python train.py --n_layer=10 --d_model=192 --n_head=6 --n_kv_head=6 --head_dim=32 --d_mlp=512 --vocab_size=8192 --activation="swiglu" --norm="rmsnorm" --norm_place="pre" --norm_eps=1e-05 --positions="learned+rope" --rope_base=12100.0 --rope_fraction=1.0 --qk_norm=false --attn_scale=0.177 --bias="none" --tie_embeddings=false --parallel_block=false --init="orth" --init_std_qkv=0.0394 --init_std_o=0.0 --init_std_up=0.0394 --init_std_down=0.0 --optimizer="muon" --lr=0.00547 --beta1=0.93 --weight_decay=0.035 --lr_head=0.00522 --grad_clip=1.0 --warmup_steps=200 --schedule="wsd" --decay_fraction=0.729 --decay_shape="linear" --final_lr_fraction=0.1 --batch_tokens=65536 --seq_len=128 --doc_mask=true --train_tokens=276600000 --steps=4221 --dataset="wikipedia_en"
MLP neurons of a small language model. Each row is named by its layer, matrix (down: output weights) and neuron, and shows model dimensions 0-95. Each number is 128 + 32 x the weight over its row's rms, rounded and kept within 0 to 255. Numbers have three digits each. A neuron's up and down rows have the sign that makes its largest values positive.
After each neuron's rows, "fires before" lists the tokens most often just after its 100 highest values on Wikipedia text that the model never trained on.

L5.down29:101160116136164118147099204073126149131084129116036113159134127077086113086144149127132158125105174095169109107106050122021135092165103137186164154112194068104081154098165120125113083092142124124103190149120142128092098094093089116100132152111118127156130126209132097097063171142119128096
fires before: "  ", "\n", " −", " +", " ("

L5.down387:126189081097154123073164126176126124139121108188049166105128099081143140066159108126139129100122166113183109152165145145155112146090138143115086077075194179121144133085100101143122112148151094111162168038119163093134116191107123016116145119142139154142116129113151115102108114113152140100
fires before: "s"

L5.down501:111115134113090179127075083112137138123150162108153128180074123145125110158145121117116139113126121150139150110132060099178041163158141181098175103106084140162161099125121162109158128144155104124103092120131192128091145110098133191177129135051185136154160119183100124092070164097179119070
fires before: "\n", "\n\n"

L7.down68:153170146190090076116031166125156115102114126127116107166144121126150125131193137093131133136101135076162175211152122142124136096142118148107126095121121141164168120196177159083147139211133061123105194144088114180156108164135120156182186157159151171086109118150102139094161118139132177167
fires before: "|"

L5.down489:131088127144114113134130096132144128109143130048149131100098104093140104146163151102112125103071160105103141084086053115080187140195093149094097158154105164098054167123116175164145110133104148117067152184100163136114133081071113103072147133117122213154168079147116123169191131132124184131
fires before: " |", " in", "–", "k"

L7.down128:103171129172110143156172117145107148118199109139148175095058097194128092097131189092140079115137151099085143080141173130096157241127143133078141097065136088131127062083096072123147123059141096101141148116133149112101163163156094173175139132168073143140090125135143066165104125123167068176
fires before: "\n\n", " He", " His", " The", " In"

L4.down338:117110128146180044118133113124165139138079106140088088136146140115106065180166134133141120187164145121090140086174119168150133117138026124113112154142148101122095164165120121201154130099105122143102097092115147178135106145100116131218115135131074159156181053119149153106191096070096119105
fires before: " 0", " 2", "\n", " 1", "-", " 3"

L7.down360:103172133179142156153121113145093135154179184083156132124146167116065141113111138098177119117150080167143099095177094137157121000077200093148068172128120061084174124165086090150149103156127109092137198120170087145093097160091142066161119138091146098177138107169125120124160091132112112098
fires before: "|"